{"activation": "tanh_gelu", "attn_scale": 0.168, "optimizer": "muon_variant", "lr": 0.0106, "lr_mult_down": 3.0, "lr_head": 0.00672, "warmup_steps": 100, "z_loss": 0.0001}
MLP neurons of a small language model. Each row is named by its layer, matrix (up: input weights) and neuron, and shows model dimensions 16-79. Each number is 128 + 32 x the weight over its row's rms, rounded and kept within 0 to 255.
Before each neuron's rows, "fires on" lists the tokens most often at its 100 highest values on Wikipedia text that the model never trained on.

fires on: " =", "A", " La", "bo", "="
L11.up2315 [149 171  53  94 118  95 132 118 135 155  84 123 149  64 116 159  51 101 135 124  94 167 163 118 119  89 114 144 164 143 148  90 160 112 126  98 183 155 148 162 153 143 200 107 117  88  99 138  81 157 137 120 100 168 177 112 124  82 101 111  80 128 123 147]

fires on: " w", " Architect", " att", " and", " Att", "t"
L11.up164 [114 108 109 164 145  93 113 177 111  71 153 155  67 136 123 111 133  67 129  79  77 106  94 147 164 127 177 110 168 124 163 110 154 139 116 136 102 145 163 158 172 111 191 105 151 142 137  95 111 143  90 155  93 125 114 120 115 148 164 163 131 146 141 145]

fires on: " all", " New", " All", " cl", " conv"
L11.up1648 [151 101 145 147 182  87 190 101 132  77 194  94  64  97 138 101 103 155  81 127 147 142 181 112 137 149  92 158 151 108 105 170 143 145 113 102 137 144 132 139 146 147 134 157 121 115 114 131 134  84 101 110 147 191 174 115 147 111 153 118 140 101  95  97]

fires on: " Sha", "-", "d", " Red", " Super"
L11.up2487 [115 111 147 107 106 111 178 125 151 158 174 134  87  83 135  93 109 173 103 151  90 121 104 166 116 149  63  72  93 142 121 128  84 105 155 139 114 105 168 120  90 135  86  92 189 103  94 119 154 149 137 119 118 176  69 113 105 141 164 114 164 146  86 108]

fires on: "D", " D"
L11.up1429 [124 133 150  58 113  74 176 193 115 118 124 102 133 144 203 143 128  85  77 141  86 139  97  58 153  79 132 166 212 126 113 101 136 183 134 126  76 106 131 111 117 120 111 129  85 191  96  98 146 154 106  96  87 123 141  99 139 131 146 135 107 115 138 128]

fires on: " 1", " D", "l", " W", " 2", "n"
L11.up74 [121 132 156 121 116 137 194 125 194 138 114 124  93  99 127 124 172 122 160  52 122 112 115  99 128 118 152 144 178  27 141 148 172 109 163  89 121 139 155 175 139 172 228 151 173 135 103  95 145 162 118  64 203 142 104 140 122 156 114  81  84 139 174 135]

fires on: "-", " 16", " 13", " 12", " 15", " school"
L11.up449 [ 92 131 123 127 113 149 107 163 116 129 211 106 112 149 148 145 104 146 161 155 115 106 172  89 135 158 103 116 129 128  94 186 151  90 122 121 127 118 155 110 124 121 170  93 152  91 106 111 122 203 167 143 144  29 153 120 149  89 164 186 137  85 153  90]

fires on: "C", " C", "A", "-", " B", " |"
L11.up1328 [162  82 114  80  62 104 106  83 148  97  95 132 154 146 164 219 156 108  94 155 135  83 110  76 110 112 209  92 123 140 169 131 103 129 115 100  69 170 115 116 128 145 112 126 166 163 135  80 154 131 174 124 137 142 152  91  72  99 141 148 140 140 125  96]

fires on: " Ho", " Gu", " h", " Hol", " Si", " Te"
L11.up2500 [130 124  90 130  90 127  97  88 140 128 154 105 140 134 117 130 129 150 105 112 153 133  91 114 134 115 162 158 135 119 163 156 126 201 137 163 146 111 141  65 136 108 180  96 117 106 138 143  82 159 116  88 142 227  87 155 132  51 116  92 182 168 128 132]

fires on: " No", " (", "No", " on", " of"
L11.up859 [118 106 133 169 136 178 110 119 179 161 179 105  91 122  71 128 124 117 118 134 102 127 175 127 127 113 112  65 108 146 140 130 131 139  67 100 194  92 113 164 113 167  78 132 113 123 157 120  91 150 149 156 128 193 122 120 119  99  59 140 148 170 137  84]

fires on: "V", "F", " des", " &", " h", "C"
L11.up2030 [144  79 107  74 116 129 145 110 152 120  95 183 116 155 127 120 139  77 122 104 154  70 101 175 140 149 180 120 161 104  90  83  99  46 162 116 108  85 119 111 111 131 139  67 117  67 161 119 130 127 139  75 147 133 105  97 109 165 113 102 121  99 130 105]

fires on: " had", " of", "e", " has", " just"
L11.up1433 [124 101  82 156 115 152 166 142 187 166 206 196 173 158  31  67 111 142  93 111 147  87 143 160 115 106  91  93 141 168 195 159 182 114  81 134 110 143 104 118 149 143 164  63 137 127 105 142 139  97 173 199 119 170 121  92 125 140  98 171 126 105 138 163]

fires on: " to", " would", " To", " will", "the", " El"
L11.up2548 [159 114 123 105  94 136  77 153 113 170 113 128 165 128 218 109 114 145  53  93 134 111 161 138 202 112  94 145 122 102  84 147 111 131 123 157  91 143 144 126 105 153 146 143 134 111 122 179  96 120 109 197 137 150 109 144 123 158 134 112 205 156  71 156]

fires on: "ti", " can", " is", " there", " \""
L11.up1140 [140 122 163 109  94 185 123 155 119 166  94 117 106 182 129 205 149  77 132  97 174  94 142 108 106 112 131  99 137 102 160 165  95 134 155 151  86 156 159 118 149 153 116 138 157 113 115  94 159 143  86 117  88 134 119 166 104  68 105 172 124  98 128 126]